config.toml
head_dim = 32
norm_place = "pre"
norm_eps = 1e-05
parallel_block = false
init = "normal"
lr_head = 0.00791
warmup_steps = 200
doc_mask = true
MLP neurons of a small language model. Each row is named by its layer, matrix (down: output weights) and neuron, and shows model dimensions 0-191. Each number is 128 + 24 x the weight over its row's rms, rounded and kept within 0 to 255. Numbers have three digits each.
A block is one neuron, or neurons of one layer that tend to fire together. Before each block is what it responds to, as a language model described it from the Wikipedia text at the highest values.

Responds to: Sentence-final periods. Periods and ")." ending a full sentence in Wikipedia prose, often before a paragraph break or a new sentence such as The or He.
L2.down198:106107135129125098112140165118149130126132166142112159155133118128080130121066138131127095124149140151126097145163132113107160142146130135119131095192152155115130108128124135145135162102160162134173113112151156150150151142080158147125112123111150100121066143117129078129138163144117181123148136146125127160106109141135076108156122132125151184124147123152163093155113141130105115118134080152130148078188144119117086152092112078108106141139125159129125108094171134099130106134137105124101145110117108109126113131144110103117079110117110080119128109119096174163153124137121142154

Responds to: Coordinate marks, mid-word pieces. Prime and degree symbols inside map coordinates (08°28′13″E), plus mid-word fragments like ac, ace, enn (Place, coached, McKenna), often in infobox-style lists.
L3.down25:116112123104127116123169123139096132132149137084134096124128107076123121104132096123152135160168089142134163132110101133116172154157140104184109100138107125149158160143153118173159164118156080120104094113158097142160161121137096140123128125114156148099137094095117127130060109141102125108115118113165178153146126139138145123115163131091131131156150139133109158124111180149114119160118153112108168147146128108111117138120073118115143097138139180144168137110121097153096082164108113104090141143123119144111120143075132127116136138114150123135069144151096148093156128139139137143
L3.down69:116117088131148094119112107122138104119114111120104077140138096146149106138111157151167136095110121158083124169122182087129116108100152117084122157153126137095124100110170100121102171119130132204126112090110156093122144148107105156135168124132103132079125114143146094085132150151134137100098164094168138132142119122117082154155153143111132122083093136120134153146166131153113107120122060134110147096131115142107134134107146150124151154141137164130124148145158118132134147158110094100110093137179126144118118152105107123139141139157141144147129156127171127190118105134126144141
L3.down88:101129140093158113120117125124101175182106129125159166134152136171114131113130107139092171131120114125118128152117118130084144113134150127170136109107091112143132148131120178143118125131103143102085162176114125167117115177152158108127109117121138159163101095128097085111127143130155074133125091135110075120154115135130116152155132141138108143160160114113082124158180100156110098133110163157132107110133115140128080097114121148108128122162122102134116128148177125140109124163162105113135137149116124165143106109211110164087089122115101150122118121117081124126126154115136120134
L3.down109:135155183115096145176133111117150114068135142148112101099141144117151135137110067143159109154154101148133108118116169108078100166124156157161109135127152120117116118145172106096145104116177139107106179111146166168125126133117106052108128128135135135166133113132123137118088168129119114125147116095152125155129119098152150144070134133139123120137110146137169140107122170131155114147096127138114125125149131122079091128132116103134149100103117123166146128126162118133146104128145079118163121103172167157130154169083148115107129106135119101150135125152101093137124098143135098126
L3.down223:129118174134164109142172143165135112162119159124131118115137104096141109124152122129122150125170139081187122098149145136119107131138131157132106131076108129166082149125123110151101122097152087154099111088115096151140141145158136104096095126104114090096143168148119148117124131098130109178141114128095147121158156139130163146128104137057093143164146076087124127101143126151138132120123133130132138086129130117145130133160142118084130169166153108122126153118144123149122153103103112158115109085155088162095113076154152153122103123099161108133146137140136097155098134163149134117
L3.down246:129125102141121135146149129126136161108123160114173182120133123120098125150120119100160160119127171128105112116097137135123123100103154138134161112126090110115131145095069116113088130127106129123122145152142111156145130096128142163088144119162149119171144141131100109082115154164133135124148168133151092128144076127124164159146165134179130156121107084105131117132117113105199062127143077093123117147154119086136148139118085080121139132124086102101146122122133147091101139150155154148097129110120141149132135099155144109149106107157127131130159146156143096150152144125087177130
L3.down270:207127125119120126167142134097177095152174181108114087164140140143147133113126143073120153130072126089138108103164166114164103129136130095128127132070178100145141147102120125151080167125079140134104139097160119125139176126089149125125117116111181117121111125139131172095145149105117127132138125101138132110124137132118118158123134118139101121143093103151102142112111117094102150105144129130132150129126163128074088112107134136146127096138123129104146131122135156142130125131130131105160153129096135164177122125109135115130124110124124132116133138109072137128178157104169171104
L3.down305:109125127153128172190144128163146111124080094113146149131183112159105102110151139100131100141118070130158135141116125096159122133139144142167169097101143135126105160153125122147173139126128124104168135132116148127141144124082115108106109134130097108121083085081146083134121119169121079114105122131152171153148102087135131157133141138107139168136108140152128107156113149134140117189110122121106087143118098132157118135126151162088128123129110171090117144140109142147169133147131127112105152087087146082136151119142147118121103076103109088115143143121102122151125152142144096132
L3.down330:135156141117155139137147127142089123086126152087132149105182098141149116125127103128160165120154157103130129126152108170141137111140132131106131117154150107136152156091114124123113082131109133133120166142105141122124099147120132153126105134209150098134137124127128103134147115111087100131119132143106113154089145105107103151146136129089133135195163109102068138124114121116190089147120131127103116118103082125118165173099151101118167092100144105114145139121092139109140168133113111150119161102108168110110160097149109140148167154127102110132154162124107089083106131136118140179
L3.down343:159140096112132151123160137144135152117151110130152106109136113123140112146149115159186169116120130107122130147099127138151164158087179182146124148086121129143162090127149097154103109129160176123117183132113125126093079124130148132100142139151111157108118144119175138141133129135137134183105157079095091142073124108136083144113142102146118092128163123140115155132129132096158128131131135149112104107156126123096173140085137096116076111081135097106111130103151053125099114118128143169137146122124166120155156109125122115159119144140135108101129117127108086116135133113131155130
L3.down417:094121162095143159179143130157116147150109142109136149121157132120105124136139109151148178159145146153103164129086162150128165104125148153129135165151152116152152110174078111144095136155080183111099177119170128134112121130099133110115117099099094085112112149159131104101123106174141144121149111105111129118097151156147101132148121148116157093152093134139132125129101162119119138177129134134097105109114159102141144144099086128152120122120078128112111094086113090085126165136131136175126103126113131106137106119150109095105157161157152128102110143111107147110107117132150086112
L3.down420:139169146137145112151117116213107164110122126133098110158110172060112122171106101115154145151148124122145102134095088124143124150108098124102113127122134162147142122142110095160107094127146141146105139137116107139151167098112142167088121144137131154148117110157147116138142161124118121094119081132138142086132156097133144148163084111118138156111113172172161145193092083168134124126142146120095132116083151161133124140124138148117138094109120084145095124135105130088165117107102097123166130119145108114142111115145153124108118087128142108117153147110138118136151094166107140137
L3.down467:096137128123112160171124141114087099106157147126081145070138087103153171114104136134119104104105157072114115153082105129136150104096154104172147111139148135101153132124113151124156116142128113110158154160095098079117133134110113159068128101112148142134155123124158124164123150106142120088154107105132152187136105100128100159130171119082137127139170107160140141136132134123125135123115098108119150145160126139120158133152100136121131114132157108120096164124150164111157128144126182169131135144141099081122097144107130149160110128106132117148112109107144080149109151128145163167
L3.down468:134139100174096075122160126143153119132141125143156126092115118134121125149130116124156156125161132118117130168142113167137103114152126154189155062133126146120128101132116119118171104133118116104155131154110144163157092098115125167153129128118137127148106164108140145134116106116090129113123096072159099161130141154106111139146087095150096174132104153158148126156135112124138120135118084096143115132138140164146113130133140144169099104154111102149129125199088149160144115089122090066112151124134107130117127142120150096160100133085153116123123138147111091105185143107121094116
L3.down499:114116101123074141136139153150139144124132107178135141131144148132109147128132119126130107131169119154096121095133153112109129091132102170137107108113127127081144131112108127109163089110129170140106134141111116122104112155141114084154136121168171137140151174151105199128112134122135148132147126133155146146154123123148110107102101167113115106141173117172154142066137158119142109118155160101122126141109087111144127119078137135108078110134124144125106171147117123134195121154166121140131113104122135134057121140131135125093083126144125145114160149111085136129103151170168095080
L3.down556:173140145130127111106129147128114118129117171102104138106096129135108162094167116112170156134138115149093186140107099147133111147156100156137163141111152098068131105140094159139128146085111121141149130132118087092143080153128119110105093093115068105135133127148183123104141102103158136105136139114147132135124137111168151082122127095116099099116166137123130137179136118140128125179130138146120137080126107155145125148149165118103156155141120121107171109147152141146141098119128108124107187115119127118126136145141181132173167115108069096104134120142117086121153140135149126129

Responds to: Sentence and heading ends. Sentence-final periods in Wikipedia prose, often at paragraph or topic breaks (avoid relegation., nine children.), plus closing === of section headings.
L3.down16:166132079124148093121132114102106158141163149152132117119101117133114177118098138129146130104115123104132102144115132129102117178148132143130127158130103136170111141156105154112102114117112119165159120134090127123123128119097197152150158115116112154106110141111109188171171076101160089134103155137101098150121158130132160123127090074089130093135141101153124089120135093139096146081123157131127125123128111143158166165136165159131084116106145084143157123151120143111155123150100112119143115166130131118155132133105120156121125077131123086094153093162158118123148155111128119152
L3.down128:103098151135151122149119117140122109107136123133115131099116160115126145115101132146065112160132133103071116166090134121092149193107168136106147173153148134165137104109124131120105106128133179130126105131135127099125124150129156156139143118146118122120153179125122118144152152119109128151121121147089140179108101121110083112119133100165109152132130140163154113123172151146165100120138098099084128122128097122129106083107097103080152147148127111084153117101175149107079141144161106122119139114121139119109126138124137136129089110165161163144093144163118186113121175130075125133
L3.down230:143122093126074157148164137123126125174110086134136161146104158136195156118097110128114126122133126129098148143136120143142161151112152126131132099153120102120101086144113117109115148166130130097143128129123114098122148132148131120142143154158147117119106171138113120135147144176149180123165127061118118118115174135131105131098154132131138111067173144104125160151099147154126195147080138112116142123111160111120119136139133122157109148133124109118101152133146120078108108142111096076137136091126135163113119101104101113100108082092121126172124147098107145071143149115164112150
L3.down232:148147083107143129094130139120068138106149119140132140102111136108118121145145151130154149143164136166168133131150155107133105122125129147162163097154116171082144148095110119139143096159121093117158104121136112102163072103161147141172124099118116109143129114140107083149121173150139110138140103106130137157110116129114076136154122129138155109089156108144127171098131149119125145158102122124131144132104082094110175077141162157104100141143144166171138084129105105118105149126144155164079144082161101129104085115145119150136175113135150106118138085115129135110104160126129140125
L3.down263:133100128164127125124085168156088112091148114084140149136115096139147134120104089128082108129097110112146127121131111133132130136144167119174125117127128166116128113095170117126111150104145104109130137122115125109167119138131140119123141105089121100145139155181083108116152066118123125067148132127103096148113138142144123178184163124090123105118129174127115178135128081135146172099156121117135117135204109099140135151102151148164144170163114133121131115162125115124139120154122141128108105117114121141152165156097137084126115116129123167105143117148101095100152145159162150112
L3.down283:149105194150166112134120132178105127113133148095162157124135132103136147161132084084110143113155109091138102145106137103119119116094147126189123152178144143119109168108135141149154161150130098130135118150108087153100105169130184145113107122130109115134144099112130095108150115129145149139127153130122081116097158152090133113130139082116127130129137153133133098148156100151177143150131135106137105108106118124142080095143148082114132150161112075149115127111178132114072135110151152124109118113119136125155113110122121154161096158120158113136111143140104134142102092104090180124
L3.down360:169136125113107130115163100102133082137155119143139141121170163145117148129109131110104139112060148144132168190111125137102106099138119083112112167121134116162133135137086110112128113158152128122127152131147097112144119118175125127153126135149128141080117140163132144109135133144128097159152110168147160138128117118088114094130120159130107136132142145096152105134141121128055094120115122151069109127102152129101130132152156106123186134132155132080118089108120164123146146157118110099170130116162155123159060106123108130177116131144149175134141125093098156112152102147114119104
L3.down375:135118108162144173079115167117165057140088116114130100102130100133117136122157142144125134138155145194089145127143143098144153144124112158130192148160085123086130162137131110123162144126149117142141140110146103129123156106152178165159130148152110119154136150142073158093105127118150148119093126115114110136141126126135140170097130138092101140132122133100129158141137135166102124137096102110127079134128082080144168145122133119104119127092145118123100160100098142120143123107093080128106157148127182119092130123165154142114129101148106140134145130143126088103106139104099131145
L3.down391:120094105099081129165116126097141119099133105142079107167149134132129153124126150141117123085124141137144157104095136131119181165120116150135121069123110102141139132138110130141124156129157067125137124108160126126163116155092104146103105142127127123139108148121088097073120154136162120162156128110145122124131134114166101172158120116135133084139161077158153112165094155092143155155107142132121144171105103138123133154125126171136145122132098127118112102188153114096126071134111082169160150126127183176139125130160141093123136152147117136145101138095117126136124139123106156137
L3.down430:155140070142093109138117150177111117113118139154158160130150127086099114124135133135123147171132103135133099113173135144119066148130115140145108143132110142065134137065149102114161125130081100089076141165130138148133127122162125125112102120102119127158121116115102127119155110143094164122097141132126106130112156139151141126149141123146113118086156120075156129126109144143150144169126131119128120116137095127078161141100114122129109137101140158157114153155156098160072129138092143139076141118112136149135161157113137166105128169119115144114134095100163147111136101146179143179
L3.down455:140124154150132100109132150115116160140112093139160121141140115146097129074091135100166172109107156135104170171136116126107141138109113146147112152175125098110080102121137079155166160140132119109120110122161150131174133104127140164124103116099099109142106145115122130103179121135139120123143131073091094088143131136144147076159097109136158157115154116151155110131135134133154112108174156114120138131134094129163113118107165066132123130139150132116140149128162133116143115127100108131108120120149160164106130155113179102114132127177112087163098115134119103108166135095085147170
L3.down494:129129126138133091161122120138103111094144144135145171134115109127130135155125127140096094099112112157117117114167131160147120125143213149166163125128140123149123177089123114102056153115125121122132109125098132102082118101133134088117127100112140110123139128156104118101145159127075130082136138104104136147127081155125098175114149152091154105162126139102156121125088096133128166130133153143139153129135080129158132119096156142160103135153148145134083147152144150100134096160137149139117092114113101136168126145138161106098134141129132101156158120165101127070139141161169121097
L3.down517:096103144125102100142102143102124140134107167151108116104147185117124145109130138103111118151115161122132108121131141101141098157149111135153095123106148122137146129082113106161172132121125137115142124151127140185171109166148150177141092113134132107141084114137138106094104117161182136168130131121146112160106127100124114115119073104146131135180105091158115132128125117157113102117138114147121190103138118138123080136111111102084151144109128140126141115120123141124076139136122101166145115147096145121132095172157109110126051181139120116144131101160104173146154169129133131156
L3.down525:124129114145130099147116157152093092149139103109119116123124108159111124123136146140095106132161096126114125123119115116175130147104161129151149108145097118120119119157115157099116174129106084120102069132116117110088106123166125173104120098108131113125118120167139106108129116137157139088151119104121140176106161150157094148164152109152123131097163155152157145186124141137136173134094128083147131154118093124140126145085153147132140125132091174135133152120106108108120116123055104137075147082121150151124141210140098135113115126122112121122139153148120116124134176130143168163
L3.down531:159116121126117100141123130129132119141111101133144135096086078137150104183119145167150126101152128120114105133132140123147114144122142146147109144127158122068151094089133113103139151138159073128121116124103126135125133105149131133118125125092131073141142147123112070127137153156090179104146129117132125142111137169145110154188161137130145124082177144138136105116090134111142145154172075129121143086168101086114139122107139160125161143101110114145099129108139172140144137176099116130103103078149101171128111141142140103075134170119123124128154098110115150172119152158118152140
L3.down564:123149133149138136090130120108141157150113099098073112122118139148102095169129124088134136089112066131109129071135152130131149127123152164113085126123134067167102091142109151108128106134141102088147155154159129110080141143152096130128139118124068135113158129124148118151108151146143126167129085148156129142129080148100143177157114160132108100123151137113157141116195118127136146101161143087133135135135082156154168128147131151119160144091156122114115106103151108167115132155141127169091137135110099165096106152123141086120141145115148131158114126126146135123099152126114138103

Responds to: Coordinate marks, word endings. The seconds mark ″ (and ′, °) in geographic coordinates, plus word-final pieces in tables and lists, such as -ated in Nominated, -ied, -aced.
L2.down493:115138114083123109134145169177125096109125085163107142088162097150141140095138127114145119171128112140153110133104149146171160132112112141127148157090107166100184121146128136151160123138126172118157172143112159107102117110121142122101107095120143118117146074129147117121141113143126074114109165117156153107090156100175130135094123123109139141132142115147128129142145114142158117110154116100129191106164078118076117121101110142103092122144100123107164098136126130119131168142120149127093156136138112107148170097113129157125149156108115091137145091141138096156090126108104172149

Responds to: Sentence-final periods. Periods that end a declarative sentence in Wikipedia prose, typically before a new sentence or paragraph ("Alberta. He", "Cuba. War"), occasionally mid-word pieces.
L4.down16:145099131140087095140141154121116098095140071137121158170091119113094110150109145155085127090165109132129147123124123095144153137150163159162136140134125139119152096118107120147110150144150063147132112119149135164117143110150182143098139140079122131165147137126131107115110128149140136112150103090105159164070107174131085098132120110117154151161163152170177110106143176129102103120095093108130185118157150104115143143122109135142122155104124106116150118149130097134140091133122099143120114086140163165103115128103143126142143103152114154152137080089129127136136154118141127140
L4.down171:093108149127112144107165147133142071091139171136096120156114151152087155121115168073099129150147118092121143158157159110127110143127165189141135152116140135130132148116129136125155189137166125088150108110140168134192121146123132116082119121117127145108182126132132085133124107165119156152133134120093142161103134151096114140099154107116153133124092136105151083170117145157132095098154074154143126108113113160161115106127122130109113147106117124138152119130136073105094156150116075129171111120125126140101116112103102100127089134125140133127122137114102135146130113142167099123
L4.down264:091187132129123173124133137188113115132124174066109134178125119147110105137144112110131107156125141088143131185139107097120103161081105144153112129134141126133085159140103135146166124120124170119145145117131164129122087119148164181128138152113138202128111102116121123114141136155141103194121116125121103065131142136133116133131121138103110127113112118138131123117136126110116144139100141167107098131129145084114133133100068105135138166175093126117123110148145121118125111075137162097135140120152118160140103158109120186140148115071119129111116139138122100138127125126142150147
L4.down447:115079116130143128150135163105139111119105142138154112171132142142107152095140135093113127130133088170154119140110120120098125135134108168117128160116104137118091093169136150064126150097124155085120137145111130141150158139113127121101136137135103151150134101171151136113170153130133196134118116063146120125117167120139144150154111131080127103140104137136155105145106154126146111153147083104080127147114131141146139177110092113183112126164156156124103133115134142083128121125162112149143128109093144119116140096139100084104165089122091125153171153120111148083107132108157166139

Responds to: Mid-word "r" fragments. Word-piece tokens ending in r at the start or inside a word, mostly lone r or tr/Br/Dr, as in ar-r-ived, t-r-aining, Tr-acy, Br-ady.
L2.down443:126131177115142151144114114152105141101106158139109134109090166107126130088146155123093188136113113146099141109087135145074154123142125079131120150136114158126114167109139136143145145183174151147143125138116140108122078097131104140151125130089116093148125117143158150111075111160128134150114092117158147120163122186112093121130123138120134122137106148141088096085119148115136191125140143109156133125172127169125094073149152097108119117136088104153126122124116081098168113152118100098112131108142119132109160127127138164129100162104133119137107168142082122120151137129108147142

Responds to: Section heading markers. Opening == or === wiki heading markers at line start after a blank line, e.g. ==History, ===2000 census; weakly, some mid-word pieces like Mc, ist, est.
L4.down55:072120121136084128153099150207121119110151153167141139133150145108134124152087123111103142128095114153113107134104103143123118157142154149209144103157160109132163132113128095119112131181128142117126127100113152146156128090142153127129091129099162095120120129156111114120093102174154122151104117119098133121169117170135106094157108110110134123077111162124137095121104166134164145144122110121099124174132102119093140120137108140119103121096087140123120132145165101126106110142118118157143127152111196123104111133142104156103102138152116164140150122100116129165119156170109101144
L4.down115:133136108096173167139097121114141166122120132125130146109123136128135089137136127132148098133142141131098100118147114091130109128112128109149140087140119139159103167175171119092122140114123127117115154122073142145142115128196165147147153131139104129148139115109133139099104114130138125128114110114146132180141115129118138165101097095091136131129149116164128186136118094135101128142102136156115197125146141108198076158147109127110134089153151147131095149111159108133124085133137108142134127047073100137121097145081110081147133147108116125146131122122180112102134134120144150115
L4.down159:146136159148097095123135133118133091152133098124132112072169142127113135139157151140135137146122112158162179131147167102170111065069132123120101153129144148135181115118136096139131150146133081108118110141127135154097096125104146180145160132151144142091102126136150137164124144116138069144129123138115126082130143148111123138105113123161148114111119068158143107093090119167114091091096147157131138144148127101136111115094129130175078107102135093153143171126114113118119142093130111119142106148134139116151152150132148163124082181140145090106107108133159134164121122108130125121
L4.down490:083135126107148099126113094097125138102136142082126189143096118117061084185144107140138173131146155113152141152130097153172131156111113143110129125141177106129112123166147106162079113134147105140123138123058150159102145103124167169164150135155138148136122121151105138139144133143151141110129159094131136123122126106134103137126162126080090068118110133123155152120120111154103147130121157134114167123147147097125135117124115157137103131139146153163113138117116139130135094078119113144139070080093138138126090138132109151155118145121147084119134085140115135137147135126161159110

Responds to: Consonant-liquid word fragments. Word-piece fragments ending in r or l that begin or split a word, like gr, cl, r, ir, el: ground, claimed, virginity, Heidelberg.
L3.down45:134104099103156142140146122135120167149132109138116119097127166140131138138148130086142143072113145140147158126093168100121135079131144128117163125120108128132146115125117107200079131085123190139106123164148145097128134129126093109127155115097152134114129137125113141121083131107165143096158135115150151155126105091132106171104148101137122127115144119135174162090098168129135132129095129118118119163125115153107161097102179097186133117136130143140123143131128110118120159118111114155130182125137123071079094146157132149121131165098127138126140101104082110134136173097083160128
L3.down129:137148097140122124123154135142135101119115137105101156093148138051122138118123136126148153075089151177129110094092125113131138158111116117090118133165157105129116142112125112136140154124090057100136095138134159149160140105117124137136136148110082078110142132146117147084138151139117174139147137127092169103146151121112121109151124117108083081175114138115129141117145145137108173140113113152101078131126135143170140129158179152121108078121118156185109129172133122123124118136148131127112148126094141127118118138111153162107112161093144171153181140118095124151126150127165125121
L3.down140:137107119137099115140113145139111139129137178124157100107148125142157125112162098097158115129121150143101076144131117095133112181117144118111171145157132116116139103129135115099122130082124104136137121102109132110064151121109137126137150071142104147100109143074141150131119118104142114144103118149170142160113126156096091078106146139136148125157096129157082114122110117140128139130144172142143153126142145165158114101122138151139128123126145117131133114146102075126112157127158076143093104112144142179119164124157133163117106202132141102167078143104122120097152148123143155190
L3.down141:063141139148116136093110128116082126133131119157128103141121113128136131174108126154148141142147155157099110144080132138099131113123147126173127124128164113098087110072108081143116112152095137115154142128109141150151072149158131097141089140139129113128147109156145094159145119147122142153085125137150085112136147155107106112151134152118092127135124133151085100145109139099131143116111110150142160129109105131143123094139130144186082158101130110122152145116170122110164072152142086112120080145153132111120130124169140134160098125125125177152142171157131107162175138102098136166
L3.down151:114099182126119114116133122133131153108095182131119129134080160137077121075118156137114111130136095135122128123118174126130130117139129172137090115144147144108119142158102111132175095115149167171167144099107127147129078150151117153077068148116131113110136122165118147127102114134080124092167075103137149121128145197104127136124130116139136127118104130115118102122119178124119130146155144135149119077166127152157115113140144068142091119146119112128115127131175146105134139156157104120111091113130117122114161127151080157113105167112156109154130116138135124135137185130110140128
L3.down158:092088153121180157107121145104136144157125152097113085169089101166117142087126154134116118143159138102142158127138183144151111146147148102097119117081144104080130143172161129113099134138103138094119096125131148132124090177130106154139117140135116155149094160160081130106108101099136126098165110127103098154118114149129118147146122108080099143073126168121162099123138131089091095125141127123107112106117166128151148129103118132136074156098151147146184138152138132102129126145114153140172141146116114105139158115116127136138123095165165139124133145149093114109129118175126146136
L3.down161:070093160133153091128159099118142112164114100160164131155153131147155155121106100141115175134125132124103104077109164132106115122104161140148093153117131158130134121109105153150093123093136146098167129108112112105160138176163118076208098139140148119130139171102155122096124097128174125108123125136125135167127112159101106109143127135135105123114123141094105145092125114107109133097115107155135139131154104125159105180119134151186112136088109125137138153090139125149144125133101112148124138092122170169119129109096144145118087124138109163121119100125097129096109147172122137114
L3.down235:099110094140142140117097151124157100099101122127124086113150083089147143104139094164085141140117161104130135162124148134130137114141129137130130115100103106111149164109102079152125139149130153154108117133141148128134120189110083101148129081124126155103153123108106146144146146186170163158095071103151082123168054155165097117118120119112085154151141120118142163167113124112113164123129132138121113131128116137114143166118141160111121107130103173138147138095145141124159129115146132140133145153115125148127122166104136178090080139085101153134124156092124130125091124129125125156
L3.down261:112147182100124090085137083146126129132122135128140133147111126155144130102157120096146109121136154114131159135161115154102129119114161142062094118129108087152136138128107156139106129121102119106194116084133113111148140164137164104115129127156113099139125110177097089102070162158101115124133186139137115156134118131140106106138173128142103119126148141109094124107126103132127070102160129087115139121116123156114133166084168113142133143119134168114134166146141145126102079145092116158133183137091140107142089126146108118131119162133114130146144139138181133111106164128102158112
L3.down277:101168121114098117153161143102125168102149129112107128154084057114145112141143133129140143119101141090100138153111120177096127135145133124140154147144170119145098140110170157130104122099127132131112106123122134135112122105156134164137095138132117113169112164095139109105145148096178105139104150129139081119155141118133134118109106173138128113109133148156111129055127149122096088102158147148115155123138111134154124072099105176121168144150148142141108124159129133151098165087150105099140145117115059151135120138123124118115108147119089160123099148131096138147151123177183145123
L3.down328:128123149157147086098149136149133103167147147147163134200108098133172120107146129072111123132116109115141083146151152158108137128165116148159099128149131104115128119114107155157139092098103097112130085124148084106130132105094120123135103126123130152137112121107135130132123117114162128132147173109149093112118083177163121131103131143149086122124133184111149162129121095091141170108134104117134123131121118179085156187138126103140189120101111129132142095155120146126155077132118138139148157115162110130089101128165091132107128137096117118121109150102153130136160132080146131140
L3.down337:188134110141122142130125129094151136115138135126090140106108130156116123159084089115082107154140152120141109119119104129123109111116132128156173087108114095179140107115156093145111107145119162145151172090145115187122103104122166156165135118109109107140149145133162105124146168102148102100110164152115095102093095111108088139110126144132104097150160107129120114163079102136145123158179122122134090108152090120129107116161145113107179143158139150165154164134126129083126132175146115121127140125152124114136126126150191126125120088112170157131113085131120121127161133122106122111
L3.down363:157128149128138162126095167152137085131102149163123163097110120117158114124136133136061176121120128141102104130079120110089133116094133094102134133162114114192128135117110098158137166129130137131163150129131149115134071123118104148149140105087124093138110160139134157133094161161094154133107140090114103113186141143131125061148092127114117093170141125101082144117127112145148161157103160111132137157170119156090126098129169133146150128120121093127146148124141104102155118125111080097111143143119148122123127135141140131130121161109114111148153123148079125141137140139083168144
L3.down389:137159136092145100072137130131090131095149147118108147141096098099149155128148148115122179128161131144189157099108088168103128166112123136111090100124135143139138130123074144136087148115130150157111084141130184166082111133107146103149064148126098181153144140094146135122138145091175144109128147149099121084118127158103106118111110093137126149116140127131109115121094149150147133126130112126088153147151121098111131142127160121087148166160099113152141107134146135160138105127071142131137129132125158135141129170133107157110114159088159113112100098107131115134146146115134128162
L3.down533:172122121134137133078128101169123128113134125126141139141157135125145133070178101118146115107120135154129140154102132101180089132095137105118136111157101131126160113127132100099139119110179135133123107133143159188138104122126122113122146137122110153084092128146146099121178121111142132132133186091162115120166115149156100111144106126080089131138179126108121138156144123095120150158057154110160134120117116148137110151150139157120096097106149083166101115112135102132120120133113191140085095082150156117154137111129145146139119079113121136129153139143157090156106103134123109129
L3.down548:180138136163138156103152124121138120132090123130115134149124127161113128098125134125097130102088100101143113126126161148169112113193105130173165108155109093144132170112117134123105097130137105116122097126126110081138139150118093112158133096142150121167095111114149132161111127126178157145115165112142138171120124118126105104132080095131130087074153141118050132132125103119119130121141119155149126129128112146060113144121150175098132109139102151162137135147122116106114140130123121121150166138118106131122135129113139170115156148117139099173129119072102159130132091103165147189